MLP neurons of a small language model. Each row is named by its layer, matrix (up: input weights) and neuron, and shows model dimensions 128-223. Each number is 500 + 50 x the weight over its row's rms, rounded and kept within 0 to 999. Numbers have three digits each.
Before each neuron's rows, "fires after" lists the tokens most often just before its 100 highest values on Wikipedia text that the model never trained on.

fires after: " War", " Mar", " Mer", " (", "Early", "Mar"
L4.up823:482455487526449561479607494489511464483544468495605441471456487435478482545511446499509588619577515559535531540392467431552483494597473517498482493436566580467529494553509462412506545530560561517404533409447560408455509436547547431503492495485484507488462468535484507450553553587504579487

fires after: ",", "9", "7", "3", "6", "5"
L9.up361:552505416534467585522402456427470548454516482488508497375531481512582531508588541534509488419494406546415516436500476479537504551510486458562411396472508525533514495565461510520430586522398482492421483543559439431477529551499591492520443409563473482493564545509553520399497502589518387484

fires after: " |", "|---|---|---|", "|---|---|", " so", "ro"
L8.up302:563581525565498533417443481495584379354542519478551552535521474497535511467505482514494497455497546387504538582516453517526515551567422517553515557542545502424523463534457552526474493546440468386515589473568560530452372435417504515492601462511472441532498542562565481462437467448476487488

fires after: "2", "1", "9", "0", " the"
L4.up38:588401461475486501435410498519613503488516540547503521558483530378467461497634406475601481542410539444453501472546618454485572386483568451569456526575539543528503478483590475469494521415489468399566406569413452567562559445493488398468458601502509525518531467412433486524531581483514458518

fires after: "\n", " |", " chart"
L5.up550:532518562518560490570430567543479424532474474571462487583493555503560398377515527536518519509517528516561500540483515443472410422545522437527493454470473608447510524534473459474456538550461533565490544496531413488503521547559517510553520531482480468616473472510551531609530499542535522443

fires after: " ", "0"
L5.up627:539548524430529437468409536479492550420482527453502412473448564400426486499573518516622501520472436605449504520416575466464486518483483461459513518576428536488507534479474495598471545483476594524569571535466465492473457556390506456575513506560465523603452543512549433476526502573532470560

fires after: "7", "3", "6", "2", "C", "5"
L4.up449:527531486518571421416494523522564572485538555536448435466450540567566491489549438462510551447465486494539495512493427541566498513503523500384538478560538574518423464508606582489508553459570512524499520545508451503467455570455565543451469541529478488521464488497421551459518499545478447550

fires after: "\n", "-", " under"
L9.up378:544526477592538498494417584579561471514483542529500514480458482546471535438552512502500391547506573461564467603467611463510525477494504471517489497462445521503448384417515445509440493631465427357534495521462592472560571501507450490407621554599465517498584428497410423484535502527539470476

fires after: " D", " Kr", "M", "n", " M", " B"
L3.up400:467537443496474523612484483488418532484497510575441534547535404577456535511467591503471449509452433477530532428470588586498540562586475481556515507538534480531421657497454568531516552585595566527448543457512466460481446512521648571504461347492439526464390458427453460430536465435484531515

fires after: "1", " the", "6", "2", " Qu"
L8.up764:531483433540483538477576495569433493496467486415486495506462489558549542506473502460457428509452569532513474462514479496484531511421553581540548490486521460509521514495499513533453479507500576483520442591472534419468491496499518508293502544523517514443551481424476474577583539560398516585

fires after: "0", "2", "1", "s", "9", " "
L5.up232:520565463523488534455460458428414579410455475456540440466501525443483492475543441448583490558490496448449506497523501517489473549563447473500448408385522490453425501441483434557503536494487580502457460506523491528475490444460478365520455389538471528628590606510436518544463513491497461467

fires after: "–", "0", "|", " ", "2"
L9.up222:546465460454559463499484532484528547456508542460571525587449529487509618401501501603495510412429540425435499542522541484527481464557565523454531509519571539505536530385551542469417455354494523442589432532461665576437500466524536478438531457571530437438515520492526443455506408492456541549

fires after: "\n", "P", "s", "Men"
L5.up874:476489498529600529519560516466475444509491541446478481422449485534540444406476460458520535524514476556540599428403532449460464537589505539602469436510484490480448493409413409502569457581441443519515427497442475523495493507570545530511441472468546465552472499377528456492508487502560554450

fires after: "0", "9", "–", " ", "|"
L10.up339:466543512498482378530493537464517475398527438449485478482556554489533577441595530581558483492465465491523552575423541490570518558598451478395462549530510538406480628471565589505447415524486506554470513466557542452502519458561435575478519463490497478547477505490559520505491542553507578462

fires after: " |", ":", ";", "4"
L10.up276:507491469572535475525535615560602421541479471534525449498557522423522522432532537465474518508450490473523563543528537520435544398579478465416443473469497365455451469484560533584348531481613450544571419522516466560536462593495541439516561458551495454389504447530504561440532473539484602554

fires after: " ", " ("
L10.up879:472444500551518502502463542432488399654507523417431439529510391496505514501556577509532596542562575551509507501514555520502552494431493503583433535493517514488505445523605489587556521548499514481497518447486488464488396488509472504396564557410525554469469542484487561589428496476408455484

fires after: "s", "S", " S", " app", " re"
L3.up745:378515377477440486391482555440468576516478521509480462560527507471500493471393496635533530466508475465485517435425487436484401437492477471494431496462524524524545556371467416521447498514496480514515541506560493472474506536456507404472498575463469494574487461535578505496592563507514542508

fires after: "-", " |", "0", "–"
L5.up952:467519502499553413424432467511506534488506527514567384524500528464518487518361529549495532521514430480483620484399559479502444511521536433495516491539577523457504483545418599538510545569495474507427558559488437481541506597492594470442421495521504501539481585541580483480515501464530385499

fires after: "2", "9", "ci", "7", "fi", "6"
L8.up869:444407416529603443460441456625496516441464536499526497456449440486479466475474618516453441473487481476398458399523514524538524489473514462521507453610494530506551482452463546514535609438605518481544524518529541530530504501547504467527535509594473445503531488519458518450535523527469501510

fires after: "\n", " re", " pre"
L4.up241:527511502577426511490536534556506438506513504410496486419507523654489528599517501517563472472479565401546524486501596603455540547515550458511483498492499536483552541464444425452566557488549384515479525552484549511508498490439476503479614588414505502483580430611539495557520589548468501450

fires after: " D", " Bo", "D", " Po", " Ba", " B"
L4.up327:518541589534444463483550508489543461628596395479504523485510539561507518543552488576543484479477473462536464566480523548675476405485455543490518559458480525488454491518532539491518437581534521512513541557514518529470544441523589477473507475582489450530501578438559492472533442474503469485

fires after: "0", "9"
L5.up1011:567583519517429399558455515515560453434475505470521493549453571465556476560519532518553479444497468418530468488549557460458492532550505614571435515445496556563334506522424449439520518502551516517481489610529483543480604530494529406437529488596519522466536526490507475515528544556533493411

fires after: " ", " a", "s", " P"
L5.up336:437462427612460515486535436500479487549468541482573513398564475516598514477586570585414500581460455489562486542462444432539453470508473442552551497508469546418560458464507480451503571499504466519565457472501513500539525503562484475511514541523551493497510492498481505487498492480409443482

fires after: "\n", "==", " |"
L4.up208:449532437495470582502449546447512548482558442455475504497594525521513463434466486553553490527430473471523514440401415514476470457518488491550487477519523515557517585459541483463496545536612471495479456450429558518544513523464425578530561502445459539506486600438509560403528555505462563527

fires after: "'", "D", "H", " H"
L3.up835:597529501510467556375558574453442508499486471597524420484539405551469522458463463517499490544560534530478467626562539554418412548532472513542538514560469555436577562474465567521434506522467495484508477487495382489498403442441543493433475480519475475510410473490514474495357446479535541474

fires after: "9", "8"
L4.up106:533488519458422522492468492484481487485581546547511411487397554468483477459416531453558462596440416506461477476557599509386417426530603568542370510435414528449458532483604383530455594505501579490558465619464554464455548461414482527652538516478479443397565548495574546516462509483410503453

fires after: " ", " p", " G", " V", " F", "\n"
L9.up925:568543452480555478590500538386478518487551475494472456522502492516497495478414438444593513447494498434532505486519503514509574488584533487507478484524449484540528515455477548479459451549547450537543421455562546451462597461449487497471540541519506523496569336441513515512520546442474511495

fires after: "2", "3", ",", "1", "4"
L9.up610:492548527453485461447522580594426552499458479476411526479502467516483385388590549496419498506450415483475484522456459561487549538455445514455493497505484571501552476469610523400557576525460577445534531476507496509543531514421511502544481545633536574531520533540441494518516472440434519525

fires after: "\n", "==", " ==", " in"
L5.up305:537497517607505478502526404441415515493424632528478557532412480482525446517437457506420521593575547448435521468459436591519560461515567539583488452625525570532491488547478449502493542445480420513497549473517528490447573531524542460553497525530465556465423478487468498585405479486573491485

fires after: " ", "1"
L9.up836:591525564400432486468558509463544513472457562477457499590534567480448481441500476528518505489498497546524502349472453499544437574412514505536591547526412503536541536474553481464527392503542493355549579553497467575561498560407537536416555476505487449566367468533491464525470485488589451397

fires after: "9", ",", "1", " (", " In", "′"
L4.up741:560591485594566507453627535521495455515509530458511526490461375555516509529421541482500540510438537526515436541514525569551430484521526519532540563506473575491417499475566487540471507507529523452557356531598489652490472572513525558446500496598466481622526578546422542422505554458459556511

fires after: "1", "0", " |", "8"
L9.up823:504493475500618413378532527510525486482499525424549421488477572565498485557563441434451457515465410424480526593451533485466461532578555522473491409448504461548567555491469524520459495522559450554535475549501488453497548596398533502465379425611459595534438458498510446422452504519546489464

fires after: ",", "),", " was", "-"
L3.up552:471503529568631469509538466517468468566462488484467530578491421544479590498464439473428577531481525510475537475541492546499401535470489500522456449492460606540498481437523478471477558558450474425398512552504457532527418584429489454526433511512507442496445533482479529452516492485479506444

fires after: ".", ")"
L4.up558:502513491549449520509494575474432551563506442531399518537525472535544470422527556506503538482474428488546457504385536450586563543577561525597581545533453518433522542498518517566467494532605505530570495566520472437566500488533501504536608564587459486519543522524520481448425552486504532575

fires after: " ", " a", " found", " in", " the"
L4.up362:509538527545541562576534469556554513449490416578509563551562458503489467436534539507524506372593505426548502520504492433458392446469508433596481513466492595485525434513518506505487444409483527502539499471512482602416551410473542472557457549510489491551531529536487408412563478510504478437

fires after: "0", " E", " O", " Le", "e", " Re"
L4.up20:502595473515484535551484451518412468477528497551509499403418529509464547476489502486420625473510568514428409579467514461516456550535420571530451469539552487416421450552469465500471484424470557534549499452479471391516430492428461496429434540416556554476422521520513513448535563431476444515

fires after: " ", "\n", "-", " resembl"
L4.up76:526570459524470478487446563457469500477536587463402451456588477402563456492513413592566466452483580545570496570495604556515582474469467595505552540528487522496482480473499515580517465593442560488487459518428523516506494472612573488552568526482524482492508473530489505523531496494518484402

fires after: "s", " Mar", " In", " con", "In", " Con"
L4.up562:428510507486447438440477466460452453452528478485474472516469589519620481470532484526449602537504429541493548395475393394577391466517527487459434481443566470489541497472601485477500550475607470503501523608517489469494465480470443613461480417579481489527502410445504425546450558533541487520

fires after: " the", "The", ":"
L8.up671:497453466487495442568591477536548478481582435510482469546476501486585494470518493437420405496495538535466509521465488481533529559563531570537628443503442438451493522514489530568548435435490483611567489555576548535507528612491563449495458406443519527567511400557392444462442401447517465536

fires after: "1", "2", "|"
L8.up274:498474571513480518481532609492341556443517422505505421555517509484512562517493508540568483473458538544435542503546378561534520493512510518462508507571450476527516517411441389589445495603438522495534465409441562539493473405550423480410433560514419526511528568431449490519508537504478506478

fires after: " in", "9", " co", " re", " con", " "
L4.up729:528505550552506454474515513530428500507498406507498567610507500484419497453541481461532509457556572502473485512522461531517358467424510467615432454499465547498448525493460547539519486503515486537458448499503582518533420538400473439572450416498443442528526504532580470424550556487493450405

fires after: " ", " Le", " Cre", "-", " re", " Re"
L3.up850:473557477485472522558501522424497526454534436665572440497489424516496530473532495506510551544594483392525521528510553531558524437518603496535469515505566525487473485541493589399531441380421552552532567544436531540431429474517437473546413513500524531545491487551514519451556467497457536552

fires after: " (", "\n", " \"", "==="
L4.up1002:513520496419442480496523489491526510465545481486490495465472378441424493523552395386582585462434548476526447495471537455423521507487529554454429499468597479445537543440464441577433429402551566428501534476499440393442452392409477513442481565446521444461454393430502514501447455405483549488

fires after: "2", "9", "6", "7", "8", "0"
L5.up924:527419490629480480416507577574518392440490500486584549602535503477568511473540450559455607633466524538457470455472514428432511508516484524569479541482489511550519564536472551537520541444573506433561462512484432482397474469418543470571480506513456481441415517432500495389492486410566464559

fires after: "9", "8", "6", "7", " E", "3"
L3.up267:557467468505454578486488508552569495414551496495430597459459466490474579466498537543564390486562528495537475528528535474561487527445461531425441402561514523519500521404514631486580509526469520469471459575493551436496400537505561483556547466508433521447581523507491463479517457419404446594

fires after: "9", " ", " Dun", "8", "–", ","
L8.up963:467502485538583511512467515524513475652441462510413491511571493533485505542506559482467446574511568448557544528504554424561331505456519447529493500491505612415527457615649464545537481420458468517453528550482465472399538481396477532505521467535427473503488483572487526459513515495540546500

fires after: "s", " Con", "S", " ex", " S", " c"
L3.up336:414469572569550453454469529414506490432421537478535504546481558476567466412463511497552462529512507576638523450488523489500464436510529463549394501454418517476592633489554450457491413535421458434516480492560430447494493496444504573543447520504433477497510526521526534498457504487490452528

fires after: " |", "9", "0", ":"
L10.up158:454523435550578374589462515498472434455441523555486539470474523382542451550522531576464444482470519574585542493468532652519510592492570494398543501580457542562544461449511528374452561552485469542565486396445420455520576562503581459540502503467534455478484525504432500519427334425511504497

fires after: ".", " (", "-", "\n", "|---|"
L9.up397:605566414480472484424608595454505489480542468514431491474495555471557496521471492469559519523432471571523531572460466530548485488463468541485568429554451516417439450477530494378430600496535515515478547488566471543486434448496532548532543437526486451578532446508526457607582478530479464464

fires after: "\n", " member", "|", "-", ")"
L4.up622:538565496500451528457537460456462554489468462547515447572472498491500432505490478441538467486492521452531414424541475454483575570481498453535526473408482499525479569470434441529582454621508562522515549567476479616548454500404476504453494653416504409509514504511516495540560547433443580511

fires after: " f", "F", " a", " F", " A", " comp"
L3.up307:528596411487537567475468435580433506554478509440473519460537456467525452513544561507457422418521500503528539448498532523480451506447523469459520544599443517483494582437574465560497433538547484537469516488440587411456588531553503498480472527493506641512575513450442442496592491567497542414

fires after: "\n", ":", " M"
L4.up332:503510406501513576530486518439470572561520546416512517465523475540524503581426528546410510473508458481559481444564446596460523532507516433502577493588548527408480486387522517456516575454604497446511491524520489557519528556539543476541479465517524533573419465556545498443509558451559535537

fires after: " ", " F"
L9.up973:497571508549522518562453471447441508515545562476557422447435559423514474486528546435531453342422567547511449453550550536452543513468536575479562562519507493456516467539572410529377507542505483564481488536489458523455471531468508520542500461638485576615519516446501472511560545469554557412

fires after: "\n", "r", " Jr", "min", "lov", "S"
L3.up414:625541471468471477517524456386524492519532506495554559439551486525466635535456575434496495521454510531579465447473527537429616544517434515487478407541539588527589581450599484480540500604546475418553472396531569556585453465486498396515438445537590469487490450478561508538556542529610420521

fires after: " ", " (", "–"
L10.up319:504556461499488544517476455475501412433505506500421469518503569423468517441483451448532551531630498617447426465518402574598478563612466456469562459583540566433524502462429526558564386503534497541520572494511458469505495483495505501469513499521535501515413506590554540493626490592487531455

fires after: "\n"
L4.up834:590483448633507582449504555537422584512452511557428463493459500509582482476504513548554463573496562389468586525422481546559569463546526530514480463419479517543494552520501501653555503493589490441587537484550471541533586462578429545565585541507431467452567431476517536509503485487507505478

fires after: "s", "-", " En", " un", "es", "ly"
L9.up308:422571458523478546515474584474580489474522480591576470560512542442468502381482448467469445378515512574558450532527526428495625475479509423564428508491513533482472528484536472405491457614449530401441589461488509545432443524506416563510651464488509517572518494488516467517477443546476577534

fires after: "3", "7", "4", "5", "6", "2"
L4.up893:568540505496479612551502534520487499478495435477507399521447440539444542512426516338443502483461483540518456507478393537490467510405502576449496477463535473526551526567475612412572514452507475543478555521533422532453446500461492434418436422538537587581563594524478592400466474497578548573

fires after: "\n", " ", "-", " to", " \""
L3.up95:503592562382533424481530506533434510437476489476489555456492465526530425405458415398562489469527409502506442529480483519548509570449515535649494471541551503472482414510495483425514475473576547520537425558512583500441593459464425483544499535482541436522402469441548494442525394545497473514

fires after: "\n", "8", "an", " Pala", "7"
L4.up765:498479479519401529481519512478590503415495403506547430534485417523478559473493440503549467488351509485436477531500534547470653504518551583519431528521451482512527537378562525486521526485515532493483479582465436554395482463497507426530536482532465417544552534537492486482447547411496479474

fires after: "s", "-", "S", " S"
L3.up489:453510492507480599522446547546425455429539452452582489539517528427659393520480428459447473536495426547473511553437504522532579450445526499438462584551477482562603515401511515446582587556489554511564591472503493453497518531433450463420512523529502504544506448556523487582507509489488481515

fires after: " |", "-", "ac", " Production", " f"
L9.up416:534584473561457564512475536512529402502513471432491362587444595465426450575537568523522480493476412494529464548441484433410521441499520491446489521506466534473478506420546468559505562423510524519523522520570402555473519475536550552539478455570530531536484464416492468464452500411598517509

fires after: "0", "6", "5", "9", "4"
L8.up852:428568427547518453499504455454470618506578459465512461440486580503568519540446519450478475572476484507518521426525458478472482483495493499513450461492510562548513385473498575416607544500516500391555482491447575421579593549495480488521456485566496528495502458486510477598503435577431522500

fires after: " ", "s", "\n", " H"
L4.up451:527522470562464512449489565462489527504562499445446503473484532538580490482408480488501530525528435452502470466501559474453466509518505542546434461512469541490563498468508462601501502575479474468413486573575558457508491526505582407547489516516393497601559555439552494491489520450435465458

fires after: "1", "9", "8", "7"
L4.up992:526540539521454475496574458405467505423561534514518515559446517508473446448466479485423473485490466482568447452491502556503328430471542535582457426485502495467479415417486477403488530473498492558458464527440460464478484553409533470530487397476471435506443481515418438403405508523474470565

fires after: " to", " and", " the", " a"
L9.up985:539597424638564443514539448533525536418505483537500517524556555487511407534506527471403538495484555501493543461497475558500529543463508494521389598471526567452448454424489461565601432517530482495521462469550526551528471565460515499459479629530529531515589502512441518429475487508492459522

fires after: " "
L8.up542:536507530505486539516507517496508453473481589453635438523490519431528468441530497518481524529434488487511517454444433503531419436531507570509551481641646624555591441477422406478608429491560512587451486474494544455572512527612536521521512494478481478518511425476468523500576540482477478403

fires after: " D", "S", "D", " T", "d", "ed"
L4.up808:538545490518546480511486488481586529487549464534499457482578624534504445530487550566523389527437490609503471509538477511474469459541459515540522441566471578545566533478552496541453387527382541503403484508536499493500514501356490438483575444486517495525484462503624471503467529459508465573

fires after: "2", " "
L3.up671:594485490503440505532487523431570524516639502504472519584514492544506540531525484427524548488540583528472418493489472580556456485529582428500485444462505550501604539534551481455620485607428535517589447522482491482464423470415473516451485509491512488526519538494483406436468448500470501543

fires after: "9", "0", "|", " ", "–", " |"
L10.up152:500479481515448479375492467445530588428520509497542451443524541585569550479479507552559555480524506479507554480435541444558592449506481468436467543568570536535464470436548551551460474564547509560459492453530505423451528447502510521461510496500482579435532562519523459481541513410615473556

fires after: " |", "0", ";", "1", " ("
L10.up585:519480480391490457496461461414558480599428452514447447496449446448435510590526503568443529539485532512435534551524522396494438404448515497519500519445452470481385483582443552526480335510528472462556519398500591456553469534432428466482571483478527549406618508455501506434516506537499578531

fires after: ",", " |", " ", "B"
L8.up628:496511418544427435558497494495529491539423525472488421464516523530410558542583546441548450426541479562487459447528485391547435527480528526494484443504539489491513420496502571489521410476509510463499549405439510519578594521493439515455439568469524590502542504440485589503578493554467485421

fires after: " ", " (", "("
L3.up747:546603526543541532552468523539559617489490482530522420427532465515500437438457532533437593548498537478470464551491527474474523477450537571378547545611439553453449539527437537499518400493447513612558418491461493522416601554522464512575525574488599442492578423550486489495482484476391462550

fires after: " ", " \"", "-"
L9.up978:482572523546517495508510517468500543507495538414564526627504431395543586494478504484607566546485487513531536561476570502498587485500479473539494498444504453529526437486520529557468471419436595474540572517456468541473466466450533553584406545550490525465454404435437492483470450485476472492

fires after: "\n", ",", " ", "0"
L8.up2:468500454549516437528509559496412548457520511526484488495521420500505502526499510540558539475437541465514452450528473528511457549560526461541542523489566454507499459502423457477535514474460511509480461561396505617456504465512531568493467512505574477570431446531374424448486558514527567448

fires after: "2", " |", "6", "4", "5", "le"
L8.up279:509584518461536490539486509569414448529520468491446471504510478540487467457431391424541490503464472571510460485530428506533558507441443579527478463480385449496589513604533445509445504598486467632419544474515521533492392497488585559531472507535530580453601409517446563467530561475416564547

fires after: " ", "s", " p", "na"
L4.up148:560492500477583375487585446364499480439527393496502548444573482494451515479522467532521437546501489574476473507519451572537393466465480547516509525470487548398466449508463410548541546531450538506536452522545462474474534482431534518518457574516505553527492485565590489462552422413580555459

fires after: "\n", "-", "S", "lov", " Sol", "ter"
L5.up776:489443503563494525446432503454442507465436445492460466465448523583535433460479428509403514519492577460607455582436481524544553422512475480566551499433457499520478494537498488463423622530486649418486473435521466467471490505442489519444488498545530475542437389418474484477550497483494450492

fires after: ".", "s", " life", ")"
L8.up454:568543337486534499503525517566467532540473507527350557574489402474567433487570552523536417566511581458452467482363495477533510536533544489481571486513455476521428507485571468565441500575517477531562569497480544511543500519516466408448582518530442510544474553559461432502454453463476419570

fires after: ")", ",", ";", "),", " "
L4.up168:539531509566472506518539546500505550557527487514475452537396505521576522573567584558507494421554442437458515432498557513627545501472546535492569438451496506457572587541528436529522596453489497440581592479581480522535557537474442585510457472421424368556582496475527498495484464483466600478

fires after: ")", "-", "\n", " Production", "ed"
L4.up293:417535523563485512496559462439590530472510561571544468474501516423614477510451577526470513621428435537399464538449425474508507604473510447433549547430531460487485531437441500477536475567454508557502447561501489524469493450482516515550498511492465446481555512534502474522568451531464631518

fires after: " |", "---|---|---|---|", "|---|---|---|", "e", "|---|---|", " G"
L5.up519:516483530584493565504458471501555508487546398495553499462435577511524548559548513472521497608495474551506484506499462428594610538551398626447520575510478525475420424555463511411460533562420462540470424485663523550551523493455548537536628456488451454506417503503491459470445608477449533507

fires after: " to", " ", " also", " not"
L8.up683:475477469519561501503620545481484555476540495546520501522520507481548514516522513586448495543434513566460488417542522499428570562608491482510458539501524412491523401526483543460404501556524428480449473426416571517440412426426622495572458531496439573483561430413418509512481466470425491481

fires after: "9", "8", "0"
L9.up185:454445513557438537465507471434513428422478502451489484537415403424489456520464585512433481508468410511531543530492535471517459530442408515531611488496535494505459479560501588525501482534468454419537516601526481458449447497442564422568531551482429532572425579508445471472470508535489525481

fires after: "2", "4", "1", "7", "3", "9"
L9.up492:597509553485444583490516497587450396496456524544558455511479501551464523504430421542535570510457565454419478452597496499463492555461537640558464425562554501501498502502539440592491527516463581459543599425475519506571425545449477366467486501578558508596461481483447499454504596520483506540

fires after: " a", ")", " ", " A"
L9.up68:590555521531532499542488423439523426561454486469450451577491481476447485502506468442502448614620482470376553523484563518531549485497488437465498512428466536497487506464475510517533457507505501438480595478592492483454437432512469389486517463480493564468543515557485545544570523490530436487

fires after: " ", " the", ",", "s", " –"
L3.up787:498385513525473415531496371437484480529500438587574479468499475458447512504363497434457486549506485523528466477492541474527442550451504497481443500504568378475503492431493525488502407450460535494453460538472471486487520509410588560452448498496448531580562489430540488407526442477452520486

fires after: "9", "7", " (", "4", " was", "8"
L9.up505:442432517567448557549496500489556446579522538501400540561526477463523441433497525436474627552543445460472616456455572494515451523557375527568486602537474479388490394516515572582430560517540437463506550437493383528550555423474482516542502448512383556516480485486531511555559519512491590482

fires after: "\n", ")", ".", "=="
L5.up183:528596426502502543511545572484461615488511551556415518502442485594569463522443453551487537454468446432558417447399484433557518498521530584485519438478491562450507504508522486466481457577596453504515479424522508521570541513471495510558539566594441471541508502468602478467493534468546551521

fires after: "\n", " ", ")"
L8.up143:534443474597425547520554439420466580515540555551493498525456395537482489515561481456469487538471524565557458488515422520582544541485505493484522494396500549464550633463573526499590447566421455540463484542541528553530503516472558535505419521510485382492426498540510439450497554485490585473

fires after: " ", " Fi", "1"
L10.up451:464453479542585507450450421474462471537531527401469508489451509361578594562630434452453430471455531444622472530420510482555539455497479531539506546549475478442457474566510512477524502563474486442460464523476577509512489518498541465540555565615519468544555601439458500484501443424468508540

fires after: "\n", " ", " the", ")", "C"
L8.up934:557542471582503527535416538508472508498451469502377507529544593483549381544451477557463459594411485439556488505510446486446517515495436507506602490492569538430399460532425410475474521476510463498501507579482493571498421484582473432509462514500539490485470523474354516527564490474590551469

fires after: " ", " of", "1", "2", "3", "4"
L8.up762:483397492593493468540536583523475417573515507487468499539513443497507456576472494505529542415470509501590510512451573567483521490537456522541613455484460560496535482543581468518484506581439413576500555462536508429445457434508488498480437443544638544534494526507404487561526537420412433528

fires after: "s", " Ver", ",", " S"
L4.up900:465471486478477478423462497404558543491459564444520543518454463484504527541601602547471529615472462453470511546457457454563418461622470390645477487462506536488493511477523432599608469537450470526485458489626504417484435428511564564458508509423484493533540468481504517542536508535527436508

fires after: " |", " the", ";", " of", " –"
L9.up785:542460443458481475501497496538474504515497477468582508590508504420508474532499443544519599571514545409483520523580485463482540429494499600425446506508494518430448449546521447548505529508526481562573415483558501467486462430582575399503583482566444536454626605427583647479436534496530592448

fires after: "-", " \"", " (", " de", " "
L3.up841:564589576462446489528483468523567594425556554527403443471532470374565525528483498514429563494449488591450483544524475577408479606526491541500542463559424511490501505447556594412440544444513491445518521530423529523420461478469469473478425564516464503487535411429546536468344550464488510461

fires after: "1", "9", "6", "8", "7", "2"
L5.up800:571462539585469523489469555505594520500503488426396448522541494450496417528544519503541511514458393511492527485570459571540434416449509447538498565494498561507505539565487432461566600553431455439527486468584562500575539455432423492437503541583498579535538497475402511476535510427468511476